From a checkpoint of a small transformer trained on Wikipedia: no biases in attention or MLP.
MLP neurons of a small language model. Each row is named by its layer, matrix (gate and up: input weights; down: output weights) and neuron, and shows model dimensions 0-95. Each number is 128 + 24 x the weight over its row's rms, rounded and kept within 0 to 255. Numbers have three digits each. A neuron's up and down rows have the sign that makes its largest values positive.
After each neuron's rows, "raises" lists the tokens whose logits its output raises most directly, leaving later layers aside.

L7.gate22:145133078106118142131144105156086114155118125127169158117134116136121159138120124114172131120156126085123147111178103165128118081135128145165138133125119121119117128122115097098162130079133136086131140103128128159135121150111129128117129147139130143133118118117155110102115112117145133120
L7.up22:135109163131116088146163147122090129146134120151098128136102158132110124120133057108086151113112121093131117116141145131130165109109130131145105100107141135098122157154186134145115160147082136103072158136124135156109075125127150107147130145129144141109154077137123123107121125134156117088
L7.down22:091109157136125173083193082147117122118137147120123099129149142139103108103111155158069131126092120123131114111134099142091126122120144165112122103102142115122119136102128156083139117124121134134173136128102108082149106114120121144176159112115142110125126119101136114148141131104091102102
raises: ".", "”", "\"", " –", ";"

L13.gate92:149097084131144122143115112160109122109137159132113174176103090125134150138149138121184159151148132134133139149090122136112147046115141085155123123123139148111149109136138090109125103158140123099134112101131142144116121092103124157143131115144093126127171138119117194127130140122117123139
L13.up92:149119088135121161146165131131118140149104111080110138115110145125132146110106142137117132136158109111100165164157128131121130099106172194138169105079135155140108104085138126129141176121133166116115152133120156158083124134108134127156124130095109074131161128126145125135148184123153132114
L13.down92:170116120152137093143139117114126143116113109129108107107123122068109093108156133146141149138136157122155119137138091106138130130141135098117153110084122151149144135089124108148120137099125120124128113109129117110103142122139139107118146115156112090160107135165155077101138088094117121136
raises: "án", "an", "ans", "ét", "ied"

L12.gate402:112118107132112156145136155120149135109147135078124147145150126129174116086158121132154096142121138106123126137119152130076125112137127121177160131138110151117116120085163118125144127133120122107121131091166140152098140136117158146099146174145131120135152136144118144045119121099135159151
L12.up402:118193145101118161162135133090111114152140141129100145160145152121148111094156080138115122163121156114107156146133145105082065155185129094138150145136094198122097105115142131141134104123105089134124116137110128170148126127135155136143147141176128122125151166117158142119141102148100194153
L12.down402:154095121098135139143113143136102067147127128122141148146120102161114107127087164064139149070130122093114163125107118123154147127124154133121135108145182084128070093156138115122154129126122106154120164107108129097117119097119114082089142094115149098156146125141134140146156155128167094124
raises: "ute", "n", "t", "ore", "ts"

L13.gate632:117147127143152143133143166151140130114159147117121152134132053106143150127102124093137107126192135123105158106129164142168077091098177113165081080134113116113102169139179113148121093137142131139136141106091079168155120159128128166098154134141103103095114186149117160101119153108092108112
L13.up632:113131126133106147121169151138113157126168168136110130112085143094098133138133114108140110080149085086111132110178114109138121115116141127146163123131113193153124117102130123107138108162113162117090139086119119083152115166122116144110149143115112125080119129142125143155108112118146098077
L13.down632:142072133146105138132122132128160138125143110125126147112118104117118133116091140123159149109182114141113133126130145137118097151122112085152133059163167130118122136136140128091152094103150123149109143157131081123131091100139120149149142150170071132072161126173083098142144133073141114094
raises: "le", "les", "olic", "oo", "ule"

L12.gate742:119146178162083167115108179129150117155124158092140138079095084106140146137099174134143130168133169109122112148159080137139111154083155098147126102124136132169118162113109136127117133154143110154095139127150120113196136144146154123140147139097158133107130106105079107149138138100097114108
L12.up742:144106119124103171100090129109112111158126099100116111161137139155115129144073128113103134115132120141134166129172109109128109123143148179137157108134124093098148156105100123145082125106175165131137103109158085104137106180129147131117076095134124091144134117111138117132097109132144119136
L12.down742:151156107132134104093138158116118107111138113132141144125122140143123145131136121136126119138090150098109100086135127103123192071113118107139120114133240104123119097160137178096145087148108101128142113116091124169138124073121124149159120177153130131133150116165154081089137139137134134118
raises: "]", "[", "arch", "fully", "name"

L10.gate227:090125130172098160119073174120144162123103115071104159117148144153136131133105123128130081156142146087085102125076114136143118141128133084155120137131060141092109173173139103064150113117092129100142114158159124182141113124103128152099150123099158137136178143133108125151117128139151148156
L10.up227:117159135111152130127075132138116127083161143113122136108146119111130106120145208101167135129141132128115109098117101130101122159118132095112126109149119127123151161124115115148185107161112099129119137125113122120139128144189112098088154152169124148126147153125128120133136098099124137117
L10.down227:143179167182123161144093141099104161170137116119169147119160154110064128094145139135108129128131161115128114094152082153121120105136080146175109114142117148109143161119147116125170116123125102128105076160117124183106120092155124122141148113108159124094134193154127122120120119094078123146
raises: "on", "ary", "000", "ome", "ons"

L5.gate430:137111114171128155119149132165149173114169155121093127147117102141114112125170116129105138123121104116157114079138161116103127124104142121119127124123114119156121101114097122096182085149102092091127158104132121160082108134158110111083123136112090108085111148125156129089120138131092119134
L5.up430:106142088141133136134132077123133134127119134127098119157071168151100087148104080104152117126141095119138178102084108111114117156112111120134159089124164138151084101110116131137145124091126090127148172166165133119118140090123128096136145180165096154092166134140117131137103120136166146143
L5.down430:129119067190068178140108162143123116172132145170108103156111106138087107141118123121135104123089119138129121132101159134132132135129137172114103158127159170086105128129154154132130140099159112166132156116122110086153128176152116146157131104145118141189123117131126108149175094103117096110
raises: ",", " with", "i", " as", " and"

L6.gate518:114147127116108144144154174119097173158101148144134136163090096113138115097149125134137155129112163086170135158127144110146105089177181118145161161135120122064158143120107136116087142137118122143091128106166098153110142153119113126121136119127139115156128139112057171133108130087163091156
L6.up518:134147155096145129090144151119134112136137135157131098162139116170148138105117120151154143177105164112146129191144130115132130159131200098163168154151150132114133115093121155135094149125100123148081136083109132174139152143137125139138151108098164129124142181158053150152109132099149122120
L6.down518:171124118132154111128162111094177132075169143126148118111094135147121126117087160132162156137113169172123110147147121109104145150098100126130118135112133130161104143122137138129126124134166162127132138132117153138111119130184133155110126103146098182118149106131168127138176132123104091120
raises: "ry", "ries", "ris", "rey", "r"

L3.gate853:152109137134109147113130108170128144165142103143099144122142120116128157096156084122157130108122150098098121130148113099127137124118126074120143067164132132140167136145068133144129139142148142150151150124132136139128141189133142115125136121117138118150105074105123155087095132170180097137
L3.up853:148140159112137163114135117107103115139147111126125165115159142139112181087161097127144097127095161087125148149141106127114139132128114116110156091152133106139181140163097127080168139104134144073102127109124152129090131156135136129117120104134132137159126096111132141114064120152163113119
L3.down853:174152123109165115140102177115140107131129139118100169113153162099101150117131134133143125123129157127079152106118162155148144156117101103119139131124152147119128123149083164133115133139107134145150119143122127105132169172126093081082140136142100128125109126097138165146107154130143161136
raises: "s", "ing", "ed", "si", "ive"

L13.gate609:149132124102101169129129121118122099139152115116109155162147155094144180083110099144119141099137117154136114113129124144111145117172128113121096150157106124134138114110133118090107070152179128110168177135111052139147133116095113136151141209114117134130129138098122130120136151135118125139
L13.up609:100145146153097146116164135141110133115092177160087108150114173142153121137168140130132130139121109129169133144132129133136092123132182134118118108158115159121130100171112117133162175089097168121106111115118099105088073181117097095114079153115128106108122119132153170153105152133126106136
L13.down609:090142130147077129086150135148136111131103133109134131138126128162138140157093117126081119157143130089140171134158114108106139122167127157139120143114131129122096132098120109150148116123173119107132145171142100082124134137112112134151111149122136139128126138090126122107117164107147065168
raises: "\"", "uck", " you", "iter", "”"

L3.gate839:131155094149123152099147139148150134144138121139109201148139078125105157121123083151116159153125139128131107101116178139095124090141128126109111123157138153122165174123148125079088111155132134098156133089155100143115143186108153134171126118089078149136143078133126109126153192131068153124
L3.up839:136153141146104158094100139148164154148121157134086152140144116133131165126088125111124115129114145150155163123155147193135137103112112145094078128118138111094129146121141142101088125162087186080176110092122112146106113147128133117153116175109102140142163128122103125072136182110114136119
L3.down839:141149103134166153147154150097145163114126123142153104098160178158105104179136140111144176118142148144105136118109162115148147123143129148132125133130179111126144120114109157096062152108146151110148090148089118177101158075119132052117087104127149122132114165150140113137137109085152150125
raises: "le", "ing", "ed", "ers", "es"

L2.gate7:143112116126132096112133106132126109128155169082070133107120109081183133152129084128160154115136164071099129134119137162127168113130124125147145102150141131104126108127092139061104137173155162082158118110139120129128160118175160094151135149121133137109113102150140122101122119141119119130
L2.up7:129119123120146130137157107157074103126145149073109150108138112124150149122154115173158152085155134117137135138099132143149112148116108153160172089108150093100127122148086125094147113148172116122146084101146148112166140133176138117161114101103145170130123126180139166157092118119149115120
L2.down7:145124132150102108130103124097102126108132147114092115114131132104150112134091099125180145127130147121103132134160091117119140155128109135149134136136208139158115113128108175123094146101108154098142114146082123103152155128127158104105131100099145110142145136147169120141129121141182123132
raises: "s", "ter", "es", "down", "ing"

L10.gate908:155149143141137143105130146153090132146132130140098131123122135136186154105151107127103172142114104108128138126111135130124137135117139135099155108147092079100143136151125101112168131120162125118112161109112116159086146147114111156133129097136150156091140116113132130080140164144133076123
L10.up908:133128129153106137148131122142143151112125092136138079123114180122146135160112125096119150134126097134112081209134121106134135155131167121103177127133140119138130076124141136159165129082143137137147144119110078151124134161118140164130138118136139125098119148127109173074155126104161136115
L10.down908:166108145123131124150151144102101134127127137136190145086162136136136117158130147177133157162132087156136123122140120088116151128068129163155118129097159103141140117163118115157112148113120139118109165157102149131149137120132096131104207112097192146127113133102150129138151128095136092191
raises: "r", "ration", "rat", "ris", "ric"

L13.gate672:135102143121131128126139126160136119123160109116108161095138110079138152139105103078121126144179119136148111097132176143151128147150161086145162115118112115077178146109157099142132161115118144116130130146108087150146183105126124174121155157117150105154126172121156130104135158137107122151
L13.up672:154137148151150114118132142163121160127194118121112162124164111135119135132175144139135100065139137122067133117144119136098150106102166092139122104105118108171101120101096110141151138119128116125104131107076096155129129114114136134158139120117105146100159116082135117092110136111075163150
L13.down672:125142154106133093118104155149147124112129140111122158079149147148056154110135117124147108165136113147129115121097148111175114150100098144130163110114130125142119139096138116114110136115081128111115100110107119106132140100151109111135114131106140149122118122149089105084096113092142129120
raises: "les", "le", "las", "la", "ling"

L5.gate208:108151147079156120128130134119156146144168149136082095223100115097115127070152110144132119144157096048106113134114145155143133128103151164139107107125124112104155107135136164108105110097121089156151141107108121128113129132097129160142105141164140149155187143124138115133150131089108118119
L5.up208:168098150118126110115160123142151090136159175099102132128133114171137152122161147112129094131094102105111110125081127112113104089136124150150104109133110098102145149136160118131129118103162172143096111086114105125144103126121072145140128139085153109140154116110182149136136123159082108093
L5.down208:146157125159121117160087118141112139117110134158152122135157140094105089146180135151151135157127136141111101115156120170152112140117112103164144166120134151165174177143093119155146156147141154135134165138146109122122123127137125141135080170102116133122105111117136097109141149121098114149
raises: "ire", "ires", "ired", "ance", "iring"

L12.gate396:134128132122138115119147107098144121086190134058102073162156161146115174114146100089105095136107092098136124114136114157109099092123156141130151163102115155162130098146149108133183107123161108142149174141136131122093105146137140124094089128129120127119149072150129100134128121156103097140
L12.up396:099094136127108141161092090114139091119129132104127162114106133113129128118129149117106126168134145142141151161151100117148115123103143103113099159080146113116124106157132135144157160149118101133147103107127126108143124157148119106144108152137077148144162090130077160141088167142132150131
L12.down396:136134145133110136184131110120146117153127096154137102128149101148177131124092135105161147107104119113097126157136114119132114143141087119134102128132129112150090139147150168129138116107114145178130107139082132106164153089130174109179146145137131126158123121134090129144179131100121108120
raises: "”", "ub", "osed", "ista", "fully"

L10.gate575:123136146186147101134134154188137135058106136074125162134157145102185149138110117141082125159077143114128091139134119115138117122156129141144145133109075169102152134143111128149165131123114141131113106146128091154133105154140096131154159126115116108076141139124092119138107115159147109166
L10.up575:114107139136116144103147104141111090141119131121097111142124154126133121108119086125123151150099108134100097171094069122134137101112110129101157150105155106151158148106119127061135149140116136095141135129118169140129082119154120168138118133106182097143144170121131136161161109085121109127
L10.down575:167115094112129131105117127137132098161115119113114168174121132088148167152082135119091125111116164142112134136109124127148136135121084137089158131116124121170138130150143111159144132109144154121137118135125112150124170085155169125101135123118076145132108086097120158139114164131148151108
raises: "s", "ion", "ions", "ional", "ians"

L2.gate119:158144091149094131145105115169120184117160124066145123131109111110161169122128138140113103112144136129094118138087133131103096113139144091098123144126120168107120124130150137128162120112127107123156176140130118163130090109111122141112154141162118150141149138156112169154143139110119087102
L2.up119:147155084154126117146095073137125170107147157081167141122109130118136157097113123109117119130131104142121131115087130101092076112141120117089121134100140123093128128140134141074158141115147124104131145151147129124109098095104115153108149131141093160112133144135104140155111125118168117130
L2.down119:092121151154131141139138140114103091154137108103099107127115134128139115200112133122115142122132155157187136117149147123150110137102095147111089084092133119139117117112128116133128142108116135121125087133093130129138110142134103096151125157114148108156157157144098107129095056136126142117
raises: "\n", ",", "e", ":", " and"

L6.gate62:137133114117137103133100109096120135145121164082152141156104102123147138103116119158128133139172132117108125113083136127157133116159132171132102121148132140105140148158131122099159145150098132131127144179136134120095122135170179142131117094143138117100107134088088117115139137157183129096
L6.up62:136145118151157090114119153147125088156073117145138125110153084135136122117120160118115157111127140124138115126168145152139123113131124141131127128118093141099147123111149126113089132145129161134063102093152152105160114168099125135135121101137087104096145161123134137125105151125123141061
L6.down62:134111135105136110108115112136113129139140123123124163111133145122145131162095130155121132147182119133128144117114099127149149178075159148113163080138151150117139170155094145104122146122163088113135130131133117094119140089151144116086090160118107135113137136099166121158131145096145137107
raises: "son", "ches", "ched", "ente", "ient"

L10.gate827:178102144086129188097118165124163129111135103108116140097149132096130119160164095113115125145152126122081097103098118111137105106169100094142155094172127131124126128137112104116158119146125162122115159145142105159124137113134154137140108116109106119148148169131098174091125135127078084170
L10.up827:122123197136109141123130150124109118170141140110146122134107096108136104126137151129119129133141103134112083163128086097122121159116128136118118145121136120130171150154127148124152166120133179158143135069118130103077159129136093128124065144129184113139108129156103197102116117130109093113
L10.down827:110126133110164108135121131119126109149120121123149145112147121134095110136127108141165110138120150136132122148137153148084113117106143113113134100098177098141152137110112144116126150102144174116104108090164139102163149119135138154138075131126161141098109110116086151140086118120141175149
raises: "ence", "ing", "ently", "ed", "ent"

L6.gate1019:166091149155121157107161178159141126144169142136088171129139134156111178139130100103146104106109147108129100133127144132156096113129178111141112127138127123110145139060144095141123068160132099112118153129114128118126154150077117144127141143097133117123147112113083118131140156147107096109
L6.up1019:160104125140147083152142127145129098195109123132113134171176125105091186163113116139137129093148169128124089140124131155112095105163158130114126118135148143115120102093123149151160098131131147141115113133086125116149122147122134171142119128118114115136157166131128098112143096137106115143
L6.down1019:156134137095174144100106127136099096100172130133127154121132164112117156159122114126149066096144084124123103126124136141161115100143145138153141099115175118133118129163126107138149146128121141096144135156086176112161125134099143130151142111123163115094110132148145125119072139119105153097
raises: "e", "es", "ely", "ist", "ing"

L12.gate10:092172107120170107141125127140133127128160066101120081145156172114123163116142161098160148129106132074092135080144112124098131113149111129128153196132118131114143084152102088159110132138078135160082118176140134129124145130119143113112123162135127159141112098165125112119136121110091100120
L12.up10:120127128079107099124120084145077079093115141124114109156124161083118135130133175140156112134096101120145106132164128112134151135152147121122100150102139089113145115164112160165111130109112133181120119117168146108133109148132136152107184162129122132112129057158120138118127135123109108154
L12.down10:159155105116139130131128104137122128127163124131145160134106123140153141109101171142129144112135109118141111141131111113128080164117133109151120115130193134144138168154061144136113128116116142102111103099134097100108120103118108070121146115094114116157091113106082159131117152160160076101
raises: "ations", "ments", "ors", "ants", "nt"

L10.gate712:137120113148102104150104134123119126108124121131077143171102112094121149080166123127125156139115156090130116115132127164183062140122164116194154120141114142105169145089129105170148119154120122092114136103145105123128154108132120112179125171122133144121119178118135157132094090134117117133
L10.up712:220147135111156101129155157134158131171141095139140132096172159134126158100156137139103117137130144093151149082181137159163117141118135119149138112133129132164093143124120097083142127168118110114169138099137111071155138126132102098128132131080128167102129129093156098153129157159101122122
L10.down712:170109161107148125120120136134125104064084147138121150139135172109117118102127108136126121149143108166111147084179144139124106143102147150140106113142142138148136164134078095145121149112120152099087133129107128128096128105154123138142125131126109120119116101118151122142113133077141138114
raises: "wn", "ire", "ired", "ires", "acy"

L12.gate952:139127101118107136123126142108095124129201153150125134129096100162109161097178118108146126110150170128113091106144104150161098087118136122176171157100120145103097143116121130106124140086140090099128151111142131135114118116143151116130104105128131160167128153092121158151108125098098140141
L12.up952:074108113108165123119145087150113137113134139163117157116135113142129101121128098124138133106143150117071092131101134100122130146121107110165168165105109096125147134146097108109176125126119165112116121120090163114126136129099141126126139131108094144112092171136123079153158116096112117148
L12.down952:099125155133133101116119083139082131115130162137096186148096145134111165119092151130157103127119122121090126115108162110135137135131155124167140117150164141121124128147113071103110146123138126126103133097103097159122130099101128145114120104086095119149121141101103113154118136117144155139
raises: "ce", "hi", "uts", "ces", "act"

L3.gate303:159111123113110149135103150114095107140107108103128139113159122123158155085112160157107117124134127110115130145143129187089159140151140114140105094122137128157126142132125123089114122184131133135181140105173084136155115129104143134158134171103136142104130100106108098121140096119081123172
L3.up303:111139100166106164107144104118126116118099123185116167082158089134078144137160102141111171111103086110156102157119127125114109097124105133078152131112111137104105148151154140137141137138105113148151138111126143134166147122127078125167095129125098128132130122186120134151142122125118093123
L3.down303:150111138150122140139082105111128108163111157119113111128110140122166139091083135129130093119132098171130124132155140124095159117126155145138095085138114133128185161140140108115092091151129110146155133117121084107175118174113159079172159129117147111128130137105117097115145100122114160141
raises: "\"", "”", " [", "]", " you"

L12.gate366:092110145105095139137157178117106157115160105120073116090096120137153125111136111128132140122122112102090103127094148112155106070135122118122143155089125135138152110172112135152175100166112083128138117135149103115099106139134111109134128161152134101153168149138141105122115094143144134128
L12.up366:134158132115142144135154117145114166166097108096147120120152142118061117133107100092156114139132158157133124096153111148147108066159122122123095118096143138141114146109106108082173117139106085114131132131153140114165155116134132143105131161096154116109143157130134138123145138135150112134
L12.down366:145132099135104135126118184130128126117138146121111117144131129112124122102152104142153151133108126098164116134117122119106111122158172165105114160165153123112134153152119108129150138136121109098098130135133129145117160146148137170178182105143166119114146152155130149127110146116129161129
raises: "on", "ons", "lem", "osa", "ouse"

L7.gate280:140129114113122131134170120162142145144145127144118137128119096118115091117137127135121172111141104139134124138125151102112147113119184165157118115122125101122140138124126094166136088148191113159114168149161106114116169137124118114140135141129135139111127124101133140134116113131127129158
L7.up280:109135131117101126135085129092148119139117110158122115140148123156125122134136118117153141149159125127063144137114180111134141147132144133103108114119142132148122113121113157132079162172150130147097130190131155105120081161115101148106084136160102153148136108130084164125141110116119136147
L7.down280:146114123159119104146104139125126128063162128095133184076147078148120149106108115120056113100109107135150144077133118130151200099116105112142135081108137159122126118099141149120156113109104120090121173127156103130063147112113149143094110118145125121129173121119134104073102096124140122152
raises: "nel", "ns", "nam", "nes", "pe"

L2.gate991:117106157111075149151141151109087163146124101121096118123128117122154147141152145149076133118151124105095132127076143136117123089125207107144134129116116144118130152124131133154127120045106110124134129146109103117143100131155145124172132155113125146097106085141078130130141135137125139129
L2.up991:141113097152100138144158102125137164142118166162104144113158124140155155091171129153157135118122072117103115133125139100150112089111137176137136082108147120097151138130168154157078143077134135179114150135110107113141135126138137146192169132114137163113104104139064118153145192105130130143
L2.down991:102105110064119172130164109144141104167129115138144111129125143125149091151109127148146143114119116164159130117186136139123135136131126144144132130122167127154134131098098192148121110089113116115149092125127174152137125147158121143113126114109125094090099120147102070126109149123159102117
raises: ".", ",", "'", " |", "s"

L6.gate257:143118116124143180133144109139117134132121116129113139124145066121174115123147131171141128113107121133110156108155140124129158078127133105120092125137107129118160148149110106176089180126162133091146095123101097125115119116145144128135135158148105122128149123142077118094135140161116113152
L6.up257:151090149131176146145172099148129120120133133148150145113145061112131108114196127090122144132160149117139125116112111096138135101130114109132101136131116140139167130123178111192101158104122147073126118092131142134130176140150148116091104109106131146150108106129087141121105167159179114116
L6.down257:096133128097165119126129119114168128128093161127155128093131126103128151138098119094155101146104109112114149167137116136120145118139135161114095141139126131157097102117121146171127158115103178115107151124160110143166094113089162125150176099146154104152131116112088193109109095116140135140
raises: "ations", "ation", "ing", "ings", "ating"

L10.gate381:156157119145164114155138142157130162160137152127120125113099142133150122099143135113119173147091124102124108139143140146156122148136129123151128177123100126125117138124130060078115103089086161131144176089137117175126156106108092122091101119146109144096110177118119133110127157125142133112
L10.up381:105113092100119095177132129123188122099120114141086150119094125135103140125083115111139143089103138181104097103118161112116076132154122124102124128152163117099116137079147148138143083168129157135147134128131136142144165106129089123123140179107102080164128148128153172106107109145125115157
L10.down381:114104127072133160103166128099163113137117126122119125144153132122136119100153124143120127125116161125144143135148112137109124100102117111106108128141207131182133136114140153112096124164135142130110091154114180115163139149135150117134123158142153144137115085115105105181124106130138132118
raises: "ga", "go", "din", "gh", "hed"

L13.gate706:154120094152097129137122118143154156070142162091161103154167107139117084100173162120128116138115103167115142127073134156139161148117139139150080169157106136086118107166106126132125133099123104141158172121127103147153133167154143162140105130129103135146134136121086140139149142124081118171
L13.up706:094145147149167127150090146146145142148109124126135072157130116145145174159143145111118123160176133154148118117150114130129095082125144104130108138138099126145111167160103127159158152125131141171147090082097165128139110128147099098101140181173167129114090128144129136135140113108138123113
L13.down706:112122146144154121147145129086158163143167155136144115145139135140120142135171184138164136164170113090128135127100111115158142165113104143142106074116149085132157105148103147097119132109195117100133168081129109149130139129153137122201116165096173118127106129157143121116135144147160146119
raises: "led", "rant", "ised", "ari", "ie"

L6.gate524:129059133132119106118139095151122123071139132093097145102108158112118113090099151136156108136141127072108137120122190141112144119161111113154123109134131129132154102106147113079163093112102152130166162135122140178127151115121132138120171127126103111118131113127137121158131134156125131171
L6.up524:113159122128132097151117107127147169100130126186139095189123108170150112141143155127103111157124124139146110141156145095109109092125154153116119092140124106158088060129142148175137105150156138102118164117090101116108115107112142143104096091165120114105167124139120152103125126162125103106
L6.down524:138143120127138095139128096121141157095135157120109124158104131128190124140154140077084088139120093092109165092119151159133162123164133136089141109136127148132124167109140147155143160124158069065101120166141101150099132149120111124120108113135099142117164094174113104112072134162147126152
raises: "ns", "nes", "n", "nis", "ni"

L10.gate336:086137165100125110106183107129133147108125125144130149109103096128132131140101117153127056131159119107173112097135149092138114100142137120167125146142117146152111133086135100167153104119131135168169140148137114137122129124125120158164073150162114136099145137184105134129138111170094123135
L10.up336:120123110090159127122112135154171139133169104125125122109139099119133182132153136092125137107149147115124114094118173147077126116125117121115116105141130136142127130139111125107153101137182147150163105133163116130158133091090093135129156122125118072117109147115113143126133135197111129138
L10.down336:113127167136159119121170112151141145114110130159134162124136113116137108140086121171131077120185096121159136103129135126140138107145125136138115119131097091121133130082106143103109081083150142144162130109163143092115138140145115135143104158135117102178116115162131094115163121157201133149
raises: " Asian", " African", " India", "ern", " Atlantic"

L12.gate844:139153093115146115117151179138160155132118142078047137108117131068109145127128120131139157101091146155070128114144138127138068155179158149119145135112119099089149126119115122140136130112120108097127118133104076095141147116120116139120121129132143095148147134119115142125130151146092119128
L12.up844:095105123088116117172147114145149157155115147114118128157137134118132129099168134129122164081110159126110122137122127116104085156138132132146150116111132103112125131145155152142110137119153075145125108158081061116150101103126128131152140131121156120120105120073149132125156116087160151138
L12.down844:158107141146184066139114127131149107138120138116131144145083128136122150127112104109139105129157133073079124103109165095168141131134128135104112165103178104129105102088178165131100135114187112108109124089133147125128130139153133110122118089110111121164110147097157124133114152085145125134
raises: "t", "ts", "le", "ted", "to"

L12.gate798:153098109106104109149113104177165164101126127139148132077138125111162163139093134150126184160150163112147088115110118156103098097089158093128089095127132114093122121136140117105189175127152145126140146108131132111115116140103103119118161116110138118138126125116128135091125149145161137102
L12.up798:119147065137130115126113111138130105140137124112096147115148145077188125099106090161084140132106144162114157162140148098123136124102103117144128078135143134154115123162106131120155084117129121123111185149101147145092099095118103092063106145110114142134111123149135097133116133114166092111
L12.down798:125120191155136077119121125166104088121154092089143149128146120137092117134116075145129162132103144131124121125130172125156121138155131130152115048124181161146146099186115103155159137128116150141150138178131158121111129122131168116138101096086126140139145136119157132136071151125180123103
raises: "enc", "son", "enti", "ble", "ment"

L13.gate676:116149104099125098107113159126113150207193111114124156139126133123176158135137119155167117160132149096122143121131112139102075146157153135115108110115118136147112112118136135137147147145120154155116110108092141129104133158179134158149145131149114160168157155099089161115101132151108130111
L13.up676:134119128087143090123127156142133112145126124097149117168135109120154139143111130134116129139093138142111140144138128114098061108134130136132112131161134132115146101145123127129145125152164159144125120101109108177115148144135138142164116110148111144171153106120109171113133107117115125087
L13.down676:131115136132118104138141109120143119159115135125142116120115140148134122116146119143137145122110161068138154158136106096131148161113102148113116145149194124144158095133093110131109171105119129135098085102110162093127148126109128063095145107110158103174101105118087168115135142148139102121
raises: "ment", "d", "ments", "ds", "nt"

L13.gate413:133177118130099111153120177145148126150153132092101150118128124153122126131091139156107125144156133143084128150148115140112096094147160159143146130138095126137130127121152111127117127109134148154153142158112073145086128164108147150150126159142116167104168125112161112110115144138070148142
L13.up413:112137122113125125195152150122170104152144122079116137109120109164142140137111144146098100144159147140103144173176119117143117107129151158121138135143124124177127173093146103126146151101155156128154142155088126121121130147100164130150133132153120148116131099129135128105159147124079122133
L13.down413:102147137133120140133120129123159130138123136139166120120137094149122098167119103186086125084115148146167128128124137113126117135117120163095129107127229134136153121149116143141085143131105137144130135147114141118111100140143094134147091129139104132146147099120114145157116099132171144128
raises: ",", " (", " |", "\n", " and"

L10.gate462:136160104127152148120139161172151152159167144166134129134086114100155166139138110122147133149146134108097144107141142160167155120128108170124120110135114096114126129166133107188115136147167140119180116167139124134140118099111119083128124118099133149126079126159113137119121105180113123152
L10.up462:145164157107144125114160137146170166157157091157150117162101127130157090127156140174073109149114089143122126101124134148185134157162105075131138139129130140116121121132124136137138157141136139109107150100125113123136102107131114112095112151112131164135089079111137151166116137129129139104
L10.down462:154140127138114150141136121148129106128128131134153110120111141134153190102129164124098150122128126158137129122159117131194102124160097130193124117133151143137107140111129129106119163123102173124106092173131141136154153117111100111124128100121129129082130098109157158150123155102123147145
raises: "di", "hel", "ha", "hold", "t"

L12.gate174:174128157169174143112115153180125122170147058110143161131141133137106133102187121137162154109131140089104086144148135136136102134133101112164117103107088139150126138134121082111142088143135139124123123131101108128108136139123154120100122120133133121101124125117129122111101145135115084100
L12.up174:133107134122121157102101117118088137158170097120154113109132114120130127120121131114149112121135136117109113131140142135106108131124117094100168108105126136119124115169130144080122124125118098101122109149057138110101085148123126139082127150103151141092129129081127130106130102141121112111
L12.down174:139148154128151090129147169102169114138114104146144152143132124116110096140101094133169111143154127150097097154085159130127136121104097127123106118083158104119137070152109135108130128163146172118090161150147168106111104130162117122117104091077143101130133139099112159116135075138094130144
raises: "ent", "ence", "ings", "ental", "ency"

L2.gate467:128125132101136145105127128101085106127127139139106101151143124114125162113133108118156166101112123111120129128141128156103109110113133129127150114140130123131159124125114130102184131134170145148129143117184138124105138146118142148096169144096111118105117078134140146145123132128121139130
L2.up467:126129085116108156111125149113109094163132118154120079109175127108125175144164132127161136133133145111126109136095115144137089097110172153125117130154157125149159125142137153125149119174149139137120139126145143107099157118105080121106149142070108125110102086169148167112157101118134119094
L2.down467:144125151097151164105121148123102112147119153133136072142106150102117120144171130119108132074106139138108108088119146163135139133106134112110138145152181115174114161136137171121118121117136124150167133129164119091148146136110115112139131099075149091119124104133140097146144162127155175116
raises: "ed", "es", "ing", "\n", "we"